Weights of a small GPT-style language model, trained from scratch on English Wikipedia: 11.5M parameters, 11077 steps.
MLP neurons of a small language model. Each row is named by its layer, matrix (gate and up: input weights) and neuron, and shows model dimensions 16-143. Each number is 50 + 10 x the weight over its row's rms, rounded and kept within 0 to 99. A neuron's up and down rows have the sign that makes its largest values positive.
After each neuron's rows, "fires after" lists the tokens most often just before its 100 highest values on Wikipedia text that the model never trained on.

L7.gate358:37 41 51 57 53 45 59 38 50 52 38 50 56 43 43 57 62 55 57 66 59 44 54 64 39 44 39 66 65 38 56 48 52 40 50 37 49 32 64 54 36 57 39 32 54 46 40 46 49 62 25 72 50 62 51 52 38 52 67 43 28 64 61 47 75 46 63 57 45 64 39 66 33 36 64 47 63 53 60 43 49 53 42 58 34 53 52 45 58 60 31 38 59 54 40 45 42 56 48 53 61 54 41 51 54 51 38 50 55 50 35 37 58 35 59 49 50 35 54 51 38 38 52 41 33 57 66 58
L7.up358:42 44 57 45 55 59 57 41 63 41 65 69 68 61 41 52 50 41 81 40 57 55 41 44 42 44 59 55 43 33 52 52 31 60 37 36 28 33 42 39 44 61 71 41 49 53 46 64 48 51 64 49 49 66 49 57 55 50 54 47 35 49 38 52 67 63 47 63 38 61 57 32 54 46 46 53 52 40 57 40 54 57 50 42 46 51 37 56 60 36 46 41 61 54 30 58 59 53 75 48 38 65 55 66 57 60 39 44 68 40 58 52 66 39 61 48 61 57 61 38 45 42 55 53 34 40 63 47
fires after: " G", " H", "e", "ur", "o", " K"

L2.gate428:72 62 41 47 40 51 52 38 56 48 41 62 52 43 40 46 41 64 42 48 40 46 45 50 39 50 62 39 45 52 60 43 44 47 56 39 45 52 49 55 50 33 44 41 52 47 52 51 50 45 38 29 68 59 49 59 59 53 41 46 51 41 35 50 37 60 46 51 43 57 47 51 42 60 34 50 60 35 58 52 53 60 39 39 49 46 55 45 38 71 52 33 39 36 45 49 50 49 52 28 45 38 32 71 44 50 58 44 28 50 57 35 70 44 45 44 44 57 47 46 27 36 46 73 39 52 28 68
L2.up428:74 54 51 54 64 46 60 52 53 50 42 50 78 51 38 48 55 47 47 62 60 45 34 58 43 41 49 41 40 58 49 36 39 48 62 52 59 29 30 69 67 37 61 39 56 53 48 57 52 49 68 50 40 42 65 56 51 37 41 43 47 58 54 52 36 49 58 64 33 22 50 56 47 50 47 44 54 43 69 55 37 54 32 44 43 51 51 43 55 40 46 53 63 42 58 49 46 55 52 49 68 60 34 59 30 60 56 53 70 57 54 45 66 55 51 62 35 59 49 54 50 38 38 29 43 45 54 57
fires after: " M", "ing", " m", " B", " An", "amp"

L4.gate866:63 43 59 72 67 70 53 39 42 61 44 59 45 59 58 59 69 50 46 60 57 62 58 46 51 59 38 47 48 37 32 75 39 43 39 45 62 63 45 42 40 56 37 50 55 60 59 59 32 36 43 57 48 48 72 38 60 18 44 52 41 61 53 62 70 41 41 45 50 59 43 37 38 51 62 47 44 25 61 47 60 43 49 36 40 50 52 51 32 58 57 43 51 49 62 66 57 56 58 45 53 57 40 48 47 54 49 62 45 44 68 64 67 41 60 40 37 46 50 62 43 34 49 41 52 47 38 64
L4.up866:36 57 54 48 55 54 60 33 50 39 31 55 57 44 48 42 50 33 49 64 48 36 56 47 45 51 53 57 49 62 62 52 58 53 42 70 46 42 45 53 50 48 78 42 55 60 36 49 46 50 53 52 57 48 46 52 44 57 55 56 68 54 53 43 38 46 72 58 47 62 43 49 58 48 52 56 40 54 68 40 30 58 46 49 63 53 41 52 56 68 48 50 48 54 48 31 47 55 68 43 43 51 44 48 49 37 46 43 49 50 26 66 47 30 26 33 37 49 58 41 44 64 38 40 57 55 43 39
fires after: " c", " ed", " e", " tr", " C", "v"

L5.gate459:44 60 45 34 48 48 57 53 40 36 55 45 48 67 45 29 43 55 43 41 55 35 54 39 38 71 51 43 66 61 64 38 37 74 41 58 45 38 50 44 64 37 53 42 53 52 56 48 51 66 26 38 60 60 53 44 50 38 44 52 45 35 59 56 46 41 58 67 40 48 47 58 24 58 48 47 60 49 37 57 34 26 43 49 41 46 57 47 40 44 57 55 42 52 59 48 28 56 39 48 39 41 28 46 53 53 39 52 49 56 53 53 47 43 44 63 49 41 57 56 37 46 48 66 31 52 48 49
L5.up459:48 57 38 67 66 58 41 55 53 52 41 66 58 56 50 32 45 58 55 36 47 44 50 55 63 53 50 46 31 44 31 48 59 34 61 50 50 47 39 42 41 61 52 44 59 36 59 61 39 57 39 50 68 47 45 45 21 53 46 71 39 32 50 42 41 52 47 59 62 58 44 48 53 55 37 39 43 47 45 69 24 53 41 51 42 58 61 42 49 48 51 56 46 70 49 47 54 48 49 54 58 39 41 70 63 43 46 54 47 49 29 52 42 70 33 56 44 33 35 48 43 52 47 71 45 41 33 53
fires after: "m", "M", "om", " m", "h", "st"

L6.gate742:47 36 54 46 34 37 49 39 29 39 64 49 72 39 32 57 53 45 65 79 42 47 56 53 51 52 41 47 38 55 47 45 48 57 44 43 43 47 56 45 65 48 50 57 48 37 43 58 53 60 33 53 65 44 47 40 55 45 59 59 37 52 40 38 47 52 51 48 50 63 34 47 41 45 66 39 42 45 58 57 52 65 51 56 51 53 53 55 52 47 50 49 48 48 53 61 58 43 46 63 51 67 48 71 49 62 54 65 59 55 57 40 56 43 40 58 51 48 53 49 41 31 38 56 34 58 43 47
L6.up742:55 24 37 55 50 51 46 64 54 54 50 58 49 50 56 58 52 70 59 52 56 44 48 34 51 52 52 52 39 43 51 52 50 48 67 49 39 47 38 30 49 48 53 50 36 38 59 44 30 50 53 64 59 42 55 50 40 63 55 75 60 45 64 60 42 44 51 71 58 41 45 53 40 31 41 44 46 50 41 68 47 52 60 51 46 49 63 50 70 52 46 35 36 42 32 41 52 50 56 55 53 41 63 59 45 54 37 59 46 46 45 37 58 36 48 45 42 51 34 29 44 61 58 61 53 57 54 25
fires after: "m", " M", "om", "M", "g"

L3.gate458:53 51 54 40 54 38 43 39 58 56 42 60 41 52 45 47 65 39 46 65 52 42 42 42 60 57 47 56 74 49 43 50 47 46 63 46 47 58 49 33 62 59 59 67 56 56 66 64 53 53 40 36 68 63 55 55 51 44 57 61 44 58 38 30 57 35 49 38 39 46 42 53 46 40 36 37 31 45 50 43 56 34 39 39 24 45 44 58 43 58 45 55 40 41 39 52 50 45 69 42 52 58 31 64 42 59 50 52 47 40 55 57 64 46 69 52 49 41 52 73 40 47 40 18 37 50 53 62
L3.up458:43 52 47 51 39 48 59 23 61 47 53 51 64 58 27 54 61 33 49 53 49 53 29 36 59 42 56 47 22 55 47 63 39 42 47 50 49 47 51 41 60 49 39 59 56 45 70 75 55 40 53 45 42 51 50 43 50 43 64 56 51 51 46 57 37 65 32 52 60 39 55 46 43 49 38 58 43 36 33 42 41 56 46 55 45 52 42 53 54 45 67 50 50 26 37 53 51 48 69 59 56 48 52 59 52 58 52 47 52 49 41 63 51 63 46 33 45 40 57 45 41 58 31 49 54 59 61 42
fires after: " c", " C", " st", " H", " ex", " K"

L6.gate412:26 51 57 42 36 41 51 45 69 50 51 54 48 65 53 47 50 46 41 49 46 54 61 59 41 42 51 44 57 53 28 64 43 46 62 50 54 41 56 44 58 44 44 54 44 42 31 53 54 61 46 38 35 56 54 49 54 62 31 55 53 49 60 56 69 47 67 53 55 50 42 67 60 53 53 61 55 52 40 55 44 40 37 46 59 57 41 62 51 45 50 61 54 43 54 51 22 54 64 56 49 28 66 62 65 51 46 34 34 72 61 49 49 57 73 51 34 56 55 49 48 55 56 38 43 36 64 66
L6.up412:50 28 51 61 62 46 41 63 67 57 48 52 53 34 50 36 38 42 54 61 46 33 52 45 54 44 51 52 46 66 43 35 40 41 55 54 59 45 33 29 36 45 31 59 56 51 42 40 65 37 43 68 52 57 29 60 68 64 68 40 49 46 47 56 58 54 33 40 56 51 55 39 53 54 31 28 77 66 74 44 34 45 53 31 85 38 46 49 52 50 46 73 41 57 61 65 58 49 53 56 48 47 49 56 46 42 68 49 49 56 49 40 70 45 48 49 47 50 38 58 52 51 61 33 60 49 47 52
fires after: " T", " K", "k", " L", " in"

L7.gate111:41 42 39 55 66 60 58 73 47 52 52 57 40 45 42 46 52 38 71 43 50 44 62 45 49 56 50 48 43 54 40 57 58 39 48 47 56 44 52 51 60 51 53 62 44 49 69 68 48 43 45 53 57 49 57 41 47 45 45 48 40 49 57 50 53 44 55 53 51 45 51 39 60 63 67 60 34 54 50 47 51 43 46 65 66 52 32 40 64 54 33 48 52 63 47 54 56 35 59 39 33 65 38 46 47 40 56 44 58 57 65 72 49 59 43 67 54 61 61 50 50 40 55 56 69 31 82 44
L7.up111:39 53 27 42 53 52 38 65 40 76 48 49 50 41 49 53 62 57 42 50 61 28 55 50 59 64 58 59 56 51 45 50 41 37 38 41 43 39 64 57 42 66 36 51 58 61 65 64 39 59 39 62 52 51 39 62 56 49 47 58 41 63 49 54 74 60 29 59 41 56 46 50 47 47 45 49 62 49 39 54 53 42 36 63 57 49 34 47 62 45 46 46 65 45 46 65 58 60 52 49 58 38 35 37 61 50 59 66 40 42 52 48 60 43 53 56 42 38 57 60 34 53 45 52 54 33 52 23
fires after: "he", "e", "re", " me", "p", " l"

L2.gate139:50 45 36 60 42 51 41 59 66 58 42 60 45 43 49 51 57 57 41 59 43 54 62 59 32 67 73 64 56 43 47 50 41 62 76 55 55 55 63 49 42 55 37 33 38 48 41 48 44 52 54 40 39 52 31 47 62 40 55 54 43 47 46 34 45 28 54 48 64 39 36 46 46 38 42 39 39 34 33 68 44 45 50 58 47 55 49 72 43 60 53 45 44 63 48 41 24 41 58 68 51 54 54 69 55 57 36 32 35 42 50 44 61 54 42 58 50 42 58 57 35 50 53 46 59 48 53 46
L2.up139:40 43 44 55 42 57 54 58 36 54 42 44 62 36 32 56 47 38 58 55 40 45 47 53 46 43 37 58 38 50 55 54 61 31 48 23 62 46 54 60 41 55 49 42 32 70 36 53 46 48 61 47 38 54 46 58 52 41 59 37 56 53 44 50 57 57 40 51 53 49 34 60 42 59 54 38 37 48 63 34 42 51 54 52 69 54 57 44 48 64 41 52 54 44 49 50 42 58 63 69 52 76 50 61 56 55 43 56 43 50 55 50 60 31 50 52 37 52 49 43 58 41 49 54 65 53 65 49
fires after: "U", " K", " T", " S", "A", "E"

L4.gate854:76 43 51 46 56 51 75 56 44 60 43 51 53 35 58 55 52 50 45 55 61 67 51 47 47 38 35 47 48 60 36 51 43 46 49 52 37 70 20 45 37 43 30 43 55 52 32 62 49 58 50 39 56 58 63 60 53 37 58 63 41 43 47 66 57 58 46 45 64 43 47 53 35 62 49 51 49 29 50 48 59 51 51 53 47 39 49 52 67 33 34 39 46 64 56 46 55 38 42 52 52 43 52 35 52 63 62 65 29 52 55 47 58 58 42 45 60 42 42 52 52 21 31 39 40 53 39 45
L4.up854:41 41 56 35 63 63 49 69 48 48 67 39 46 50 45 63 70 39 39 57 56 61 38 48 45 50 45 53 60 49 41 46 55 48 43 51 43 53 49 41 43 47 47 52 46 37 34 49 43 60 56 41 53 60 37 48 43 37 51 58 48 51 55 59 53 65 55 68 60 64 50 58 40 55 60 35 42 24 55 40 59 43 64 66 61 58 47 64 41 41 39 60 71 57 37 59 50 43 48 50 70 63 37 53 42 57 55 76 47 39 65 47 58 33 45 45 46 45 33 57 50 50 34 49 48 65 50 65
fires after: "\n", " during", " \"", " in", "t", " between"

L2.gate337:59 68 47 70 31 49 54 61 55 39 39 61 47 61 54 40 32 60 59 59 62 62 69 51 47 49 68 66 49 52 79 37 46 40 43 61 44 44 55 32 52 53 38 39 55 59 59 29 48 52 54 60 52 45 33 52 46 27 46 69 55 47 43 56 50 27 59 43 62 44 29 50 44 41 63 58 42 63 41 54 43 42 51 59 56 43 60 61 59 49 41 64 30 58 55 53 40 39 69 52 33 53 52 52 26 37 60 46 53 50 59 42 58 49 53 43 43 58 51 46 59 38 55 46 53 37 61 49
L2.up337:42 65 55 52 47 58 55 61 59 52 37 23 38 39 33 47 31 54 37 50 48 47 42 63 54 34 59 67 56 44 56 28 45 37 34 65 48 49 59 40 52 47 35 36 55 47 39 46 55 50 48 59 52 41 64 32 36 53 52 57 59 54 42 37 49 56 49 44 48 48 53 40 40 42 53 48 38 52 48 34 47 30 51 67 48 27 46 44 55 26 47 56 52 47 61 41 56 31 63 56 36 49 67 51 49 55 56 39 26 43 53 60 61 54 58 52 41 61 59 36 59 41 37 41 43 32 48 48
fires after: " f", " an", " F", " bro", " r", " m"

L2.gate8:38 62 61 45 42 43 53 40 30 34 69 58 28 59 54 61 55 40 59 62 56 46 41 52 24 40 60 43 38 53 54 25 40 58 48 71 58 35 45 58 43 52 50 56 53 46 36 47 42 36 51 39 72 67 49 51 33 53 41 41 36 44 49 46 32 55 40 65 51 50 43 39 47 44 76 39 47 44 53 41 54 58 40 53 39 49 33 26 57 52 56 50 51 51 44 47 54 68 43 54 40 62 40 35 54 49 50 53 26 47 58 54 56 31 64 53 58 48 57 54 47 54 44 55 52 50 69 59
L2.up8:52 61 66 41 44 46 61 34 42 60 57 40 46 46 60 70 50 53 44 53 31 46 47 52 48 57 50 51 42 43 39 47 50 56 47 61 55 62 43 59 49 66 48 62 56 53 46 47 35 69 46 59 48 49 62 32 45 49 45 43 63 44 40 46 56 59 66 70 47 41 53 53 43 47 47 48 49 47 42 38 67 43 26 55 58 40 32 50 45 39 39 55 41 44 57 63 59 45 40 51 59 40 34 55 65 38 50 44 56 53 34 63 69 42 46 47 75 43 60 51 52 64 37 44 58 53 59 64
fires after: ".", "\n"

L2.gate746:45 55 33 56 50 43 58 32 59 59 65 69 42 53 53 59 53 59 46 59 54 65 46 55 38 61 59 56 60 44 54 52 51 42 37 63 53 39 41 40 52 60 38 46 30 50 57 52 70 44 61 42 43 65 56 56 45 49 64 48 50 52 21 39 29 40 52 55 38 55 37 64 63 57 28 41 41 53 61 48 41 60 40 50 52 53 53 47 37 57 29 49 51 47 36 42 40 56 77 41 38 53 52 55 60 35 48 49 56 48 58 45 43 59 43 59 59 41 44 59 42 48 50 47 47 61 60 46
L2.up746:28 38 35 40 55 40 64 54 55 59 54 58 60 65 32 61 19 51 62 43 57 49 51 58 42 38 45 44 42 35 59 57 17 38 55 58 47 33 48 57 53 56 49 41 69 49 44 45 47 60 66 59 61 39 57 62 45 44 39 47 43 50 65 49 60 48 52 60 42 52 37 50 54 55 30 46 37 55 47 47 53 48 50 52 30 51 55 54 84 49 49 74 44 49 52 73 45 51 48 48 53 49 55 48 60 50 42 81 63 41 44 47 46 44 58 49 40 53 44 56 48 34 44 45 51 47 47 51
fires after: " ev", "il", "el", "ough", "gh", " an"

L3.gate759:51 71 34 50 31 44 60 75 53 55 42 43 52 65 34 48 51 65 28 38 47 62 39 55 22 49 51 46 57 36 45 48 51 46 69 37 61 45 48 56 49 59 52 57 40 43 56 42 50 48 51 41 64 57 41 49 42 50 54 37 58 40 30 56 47 44 40 47 36 36 45 61 53 59 63 65 47 43 43 32 65 37 27 57 48 56 50 30 52 60 54 57 50 53 36 45 51 30 67 56 44 57 51 49 51 47 50 38 60 51 46 52 44 52 52 64 49 34 51 51 19 57 67 58 49 46 29 48
L3.up759:35 51 52 50 56 56 53 64 54 46 63 42 59 59 39 37 45 43 43 62 48 58 39 48 47 41 56 32 46 55 49 36 47 51 38 61 56 34 42 66 73 46 66 65 69 51 44 52 39 51 55 70 47 37 40 48 60 42 46 38 54 33 45 65 49 68 54 30 53 47 50 66 47 48 70 59 46 46 66 45 47 50 40 49 48 41 66 40 43 50 58 55 51 47 44 65 53 58 56 30 62 69 51 58 45 37 56 57 37 68 44 51 49 48 47 52 57 48 59 30 30 65 49 69 29 37 49 35
fires after: " m", " M", " acc", " be", " ", " Man"

L11.gate3:45 66 32 32 64 37 46 47 54 59 50 61 32 34 43 36 46 60 61 47 54 41 51 43 45 44 53 58 40 34 52 63 49 54 45 45 58 49 43 50 55 54 60 55 43 30 49 46 61 64 56 43 57 43 45 83 36 43 49 46 33 45 58 43 58 58 30 75 45 58 63 47 58 41 32 38 52 36 44 38 40 69 35 61 58 50 54 37 44 41 51 46 31 56 47 49 64 59 62 54 64 52 40 63 54 52 54 59 52 36 62 49 49 50 62 32 40 55 36 45 42 47 39 55 32 60 71 53
L11.up3:55 48 62 76 48 41 41 52 33 51 50 57 53 48 45 34 68 61 40 58 66 59 48 52 53 34 46 47 44 34 50 51 48 43 54 69 33 46 36 65 57 53 40 50 42 64 37 34 48 58 69 49 56 49 30 47 44 41 62 59 38 44 46 48 40 49 39 49 49 40 31 54 41 42 35 40 48 47 52 57 52 53 42 49 57 59 58 39 59 45 72 44 43 54 55 46 48 50 49 44 56 27 52 50 32 53 64 43 82 49 46 55 45 53 55 61 68 42 54 40 39 53 36 67 49 42 41 47
fires after: " M", " m", "M", " D"

L5.gate741:39 60 46 66 58 53 41 36 52 41 42 47 49 76 31 40 74 55 57 37 40 44 34 55 55 32 58 44 51 37 59 52 45 53 36 45 49 69 45 51 48 67 57 61 54 26 42 58 61 35 51 66 46 63 54 58 50 51 51 43 50 42 49 49 67 52 42 54 54 62 49 36 57 37 38 35 64 42 44 50 58 37 42 49 55 60 59 36 33 49 48 36 35 62 59 63 37 63 61 58 58 60 53 35 47 43 54 46 44 54 54 62 44 59 39 54 52 59 65 41 52 38 35 51 36 54 43 56
L5.up741:50 62 47 39 55 32 57 48 34 45 44 44 39 53 43 36 53 34 51 27 45 56 41 66 58 50 50 31 47 33 45 52 44 50 40 61 54 58 51 54 48 47 40 45 70 28 52 60 50 67 35 69 49 51 47 67 48 64 53 33 55 55 55 54 42 43 52 36 59 56 41 39 75 36 49 52 69 46 55 57 54 50 46 32 44 55 43 30 22 62 59 47 39 72 62 56 43 38 49 65 42 66 58 49 58 40 49 57 45 48 53 61 27 38 57 48 45 45 58 47 60 45 59 34 53 48 37 56
fires after: "ar", " p", "or", "ic", "if", "l"

L5.gate230:63 75 36 42 23 37 44 61 50 39 53 51 47 42 52 52 39 56 46 46 65 60 52 50 44 51 49 46 59 59 55 45 45 60 48 50 37 62 40 55 42 41 48 41 58 47 51 49 52 40 68 62 46 61 49 44 47 36 49 47 53 58 50 38 40 58 54 51 48 45 52 57 46 46 69 70 62 51 38 52 73 45 61 48 51 53 43 42 48 48 57 42 35 50 58 54 38 43 59 44 61 60 61 45 56 50 69 51 35 46 61 59 62 35 50 47 28 39 23 49 34 45 55 60 36 48 32 43
L5.up230:65 47 58 48 54 41 52 53 59 63 61 54 34 50 38 69 42 60 41 62 56 51 44 61 50 46 45 46 52 53 36 42 60 45 82 42 47 46 51 50 48 58 69 48 70 40 44 37 36 57 61 61 59 49 67 53 34 51 43 48 32 53 41 48 65 50 61 55 59 22 45 47 75 46 48 34 62 28 47 47 41 38 60 50 48 62 56 40 39 56 47 52 47 34 36 62 41 47 67 51 64 49 57 77 45 53 31 63 43 54 40 39 38 41 37 56 40 51 57 52 44 38 48 47 27 44 47 64
fires after: " m", " M", " K", " J", " k", "im"

L5.gate451:33 58 49 48 59 37 36 40 56 36 64 54 32 50 55 42 42 42 43 63 59 47 42 52 49 43 66 42 60 58 51 42 47 60 60 49 58 50 54 55 54 47 58 57 45 60 61 51 46 52 63 43 55 52 42 67 48 54 62 55 55 59 57 69 45 45 44 66 66 47 33 62 53 60 57 38 39 50 52 57 63 48 68 44 46 44 39 27 53 62 35 53 43 40 62 45 56 46 25 51 19 56 52 70 49 49 43 54 33 63 59 46 59 53 68 46 39 36 44 57 51 57 51 57 51 54 64 41
L5.up451:44 59 56 64 60 41 39 56 57 55 55 40 41 37 75 69 46 34 59 43 55 44 48 54 36 43 57 48 57 62 58 55 48 51 59 46 48 47 48 35 69 72 54 38 53 59 43 41 64 46 69 43 45 61 45 21 41 56 44 38 54 71 45 53 54 40 42 40 43 52 42 50 47 46 48 51 44 48 45 57 39 57 38 72 34 53 23 39 44 44 43 54 26 47 60 32 47 61 44 73 50 53 49 47 78 44 54 35 54 45 44 40 60 52 41 67 32 45 61 53 54 65 55 33 60 50 36 64
fires after: "\n", "ay", "uc", "fess"

L7.gate169:45 52 46 43 48 52 35 60 58 44 42 35 67 44 52 48 30 44 45 57 53 54 44 53 48 44 27 38 69 56 55 43 46 46 37 67 58 38 48 50 66 62 50 44 56 55 44 33 54 52 56 50 52 68 63 54 50 48 66 33 42 54 46 49 60 43 37 66 63 51 59 41 54 55 54 44 52 62 41 41 54 58 56 59 27 44 72 56 32 39 30 56 43 54 44 44 62 42 38 62 48 54 48 49 37 53 61 50 57 29 62 41 48 62 48 49 51 47 59 59 47 52 57 54 37 57 45 38
L7.up169:49 64 58 58 59 66 68 49 58 45 46 30 72 40 61 53 43 43 46 37 53 68 63 57 33 62 47 23 50 64 67 60 56 43 48 19 45 51 31 60 54 59 52 46 52 62 61 42 44 63 42 47 46 52 39 49 55 59 53 51 53 47 59 40 19 54 31 59 40 61 57 59 44 59 54 57 42 59 58 63 61 54 38 44 34 53 60 41 49 33 50 56 47 60 46 50 53 63 63 55 45 40 35 35 55 43 54 51 47 54 65 56 56 43 59 38 53 49 61 46 52 37 48 48 47 46 41 47
fires after: "\n", "8", "v", "eb", "0", "7"

L5.gate735:60 62 42 67 60 54 58 45 61 65 46 70 55 56 43 51 52 47 40 52 37 49 51 31 49 46 51 42 59 52 62 57 36 59 55 50 66 74 53 51 50 56 44 44 48 50 61 29 52 60 45 65 38 43 69 65 31 51 55 56 50 36 36 47 64 62 51 51 59 41 68 48 57 51 39 42 44 49 50 66 52 52 59 45 48 40 37 51 60 65 38 44 57 51 37 40 34 36 50 64 51 51 56 41 41 51 41 38 52 45 57 44 46 56 51 54 58 50 38 39 49 56 50 59 46 52 51 56
L5.up735:50 63 41 49 79 44 39 31 53 49 52 64 53 49 47 51 52 57 51 49 57 44 52 61 43 54 32 47 43 51 47 31 54 52 48 50 45 34 58 74 56 37 63 42 47 49 59 66 25 30 51 34 58 57 53 51 56 40 54 46 53 46 59 63 57 60 42 65 45 55 39 41 31 52 46 42 76 42 26 53 57 46 45 56 38 48 50 49 50 51 45 55 34 46 49 39 63 63 52 38 48 55 64 54 46 38 49 60 42 78 55 39 40 51 56 53 60 51 38 41 39 58 48 40 56 64 46 51
fires after: " H", " gr", " for", "ong", " The"

L5.gate306:51 55 50 60 45 47 44 54 46 33 51 49 33 45 62 43 50 61 67 51 61 59 58 37 61 64 42 90 50 39 47 56 46 42 50 48 62 54 54 38 43 36 37 47 56 47 57 45 53 59 22 46 58 53 66 61 41 51 59 36 53 46 58 50 42 47 41 44 60 47 55 62 47 44 55 50 58 41 56 46 50 23 45 51 62 43 53 57 54 68 62 86 47 42 51 48 52 30 51 36 32 44 46 57 42 36 46 47 55 33 36 56 47 46 57 40 59 42 35 37 38 52 66 49 77 43 37 60
L5.up306:57 56 49 49 46 45 47 60 64 59 41 61 37 57 54 52 63 40 43 39 58 59 39 54 50 26 54 56 53 41 69 46 57 35 63 52 56 56 44 59 47 60 66 64 44 45 33 50 62 52 50 41 52 51 49 38 58 52 47 76 50 49 50 44 38 59 42 54 53 51 54 45 30 52 47 31 49 45 53 41 46 39 52 52 41 38 43 45 56 55 50 44 77 40 56 48 70 39 63 36 42 47 46 47 44 43 48 26 38 58 39 43 79 59 56 69 45 44 39 57 54 57 61 54 45 59 59 49
fires after: " C", " c", " f", " F", " Pro", " ro"

L5.gate56:42 63 49 53 47 56 54 56 42 67 53 43 63 51 56 55 63 62 36 43 41 40 48 52 53 42 26 52 35 50 41 42 66 47 35 43 28 54 43 49 56 47 58 37 40 58 48 41 52 51 52 31 38 64 46 33 57 53 46 58 39 64 52 30 45 80 49 36 36 31 47 38 47 40 35 54 49 55 60 42 52 57 35 39 47 42 52 46 50 64 38 47 56 44 36 53 52 38 51 40 58 42 36 48 41 51 58 45 54 42 46 47 49 45 70 32 40 48 27 54 48 53 46 43 64 31 49 50
L5.up56:72 62 44 58 47 48 49 48 56 43 44 65 50 66 58 57 46 43 63 52 39 24 58 46 70 44 44 40 55 35 38 33 55 50 49 38 45 48 52 63 45 29 51 43 52 32 52 42 37 36 42 48 46 54 61 39 42 61 51 49 31 54 52 53 52 57 65 63 47 54 52 54 51 45 47 44 52 52 63 56 51 60 46 36 68 34 51 55 49 67 57 34 46 56 52 57 40 47 72 53 55 44 51 60 39 52 33 65 67 47 59 58 50 48 48 61 38 69 52 29 57 42 47 37 49 42 43 51
fires after: " m", " to", " M", " 1", " pl", " for"

L5.gate450:51 58 48 57 41 48 62 50 56 41 35 59 57 64 58 41 59 52 31 48 33 62 43 38 44 50 46 29 55 30 46 64 53 62 36 44 40 51 44 35 50 47 43 37 37 42 49 36 58 36 44 61 47 74 52 33 51 48 49 81 59 55 40 57 58 52 38 47 48 39 53 38 55 33 48 57 52 39 52 49 56 44 38 59 62 49 38 62 41 44 46 40 65 58 58 44 47 62 58 48 51 62 45 51 50 36 49 45 62 66 43 50 61 63 46 30 39 59 46 65 72 49 62 43 48 41 54 48
L5.up450:51 61 59 57 68 42 38 57 50 48 38 51 50 58 30 54 44 49 42 50 50 52 33 54 42 56 29 39 53 55 39 47 40 49 68 57 58 47 61 47 35 47 33 48 69 51 44 47 51 63 52 52 53 42 49 56 49 50 44 52 43 58 37 75 47 40 68 59 48 64 43 36 44 47 45 65 41 51 58 60 35 38 44 56 40 47 41 48 36 50 46 55 55 49 55 44 52 43 67 35 41 63 31 37 38 53 40 47 51 29 81 63 51 64 45 54 51 39 68 54 58 63 55 70 58 56 55 62
fires after: " n", " p", "l", " writ", "if", "oin"

L5.gate537:63 68 30 59 44 41 66 72 47 44 50 40 48 50 57 53 44 58 48 42 57 44 53 55 55 49 50 42 31 59 57 51 50 57 46 64 63 45 55 43 38 61 69 64 59 68 57 37 40 55 37 47 55 61 57 34 52 57 36 47 66 45 60 38 74 31 64 70 42 35 41 47 40 53 34 50 38 64 58 37 57 69 59 54 51 48 49 51 57 45 51 37 54 51 54 57 53 40 65 56 41 42 46 58 47 45 52 61 48 40 50 33 54 61 50 53 45 59 36 55 68 66 45 53 61 42 58 54
L5.up537:41 37 49 53 20 56 56 49 56 58 50 45 37 45 44 63 50 61 54 33 59 42 53 53 45 45 45 53 41 58 44 46 55 72 50 61 55 57 36 49 64 57 53 49 59 47 48 68 35 26 67 41 57 58 58 68 46 39 44 46 61 47 54 58 39 68 55 61 42 45 43 47 41 47 40 56 41 68 48 68 60 31 59 43 61 55 49 72 48 61 65 47 44 46 49 60 47 57 60 56 50 52 43 66 36 49 44 38 47 38 51 46 58 60 46 38 61 57 34 45 56 62 25 65 40 51 50 53
fires after: " w", "r", " part", " qu", "ow", "w"

L7.gate62:67 33 63 53 30 64 47 54 38 52 51 65 48 43 51 75 52 38 55 60 54 43 50 42 59 60 29 54 47 59 48 52 51 51 57 50 93 49 39 50 47 60 64 66 61 47 42 50 51 52 41 54 48 68 50 30 48 66 47 37 47 57 47 58 63 35 42 41 61 46 53 55 30 67 39 70 38 39 63 49 52 52 42 37 22 36 56 60 61 38 44 48 36 46 44 51 40 43 57 39 47 72 44 44 52 57 59 33 43 58 51 30 59 59 38 59 47 50 44 48 56 50 42 48 38 37 54 49
L7.up62:53 38 56 45 46 50 54 62 55 53 55 64 39 69 33 65 61 39 55 61 51 47 26 36 47 38 54 56 43 65 55 49 63 56 50 52 47 55 45 55 52 55 54 52 55 43 59 65 36 63 60 38 51 71 47 48 44 48 48 52 51 38 46 33 67 54 48 71 52 43 53 48 50 49 51 60 41 49 57 61 44 56 57 49 57 52 55 62 48 14 63 43 50 56 40 45 44 40 70 56 51 42 44 49 44 30 48 43 36 45 59 46 52 32 41 51 51 57 55 33 38 43 41 54 49 36 50 41
fires after: " K", " Ch", "r", " r", " part", " sh"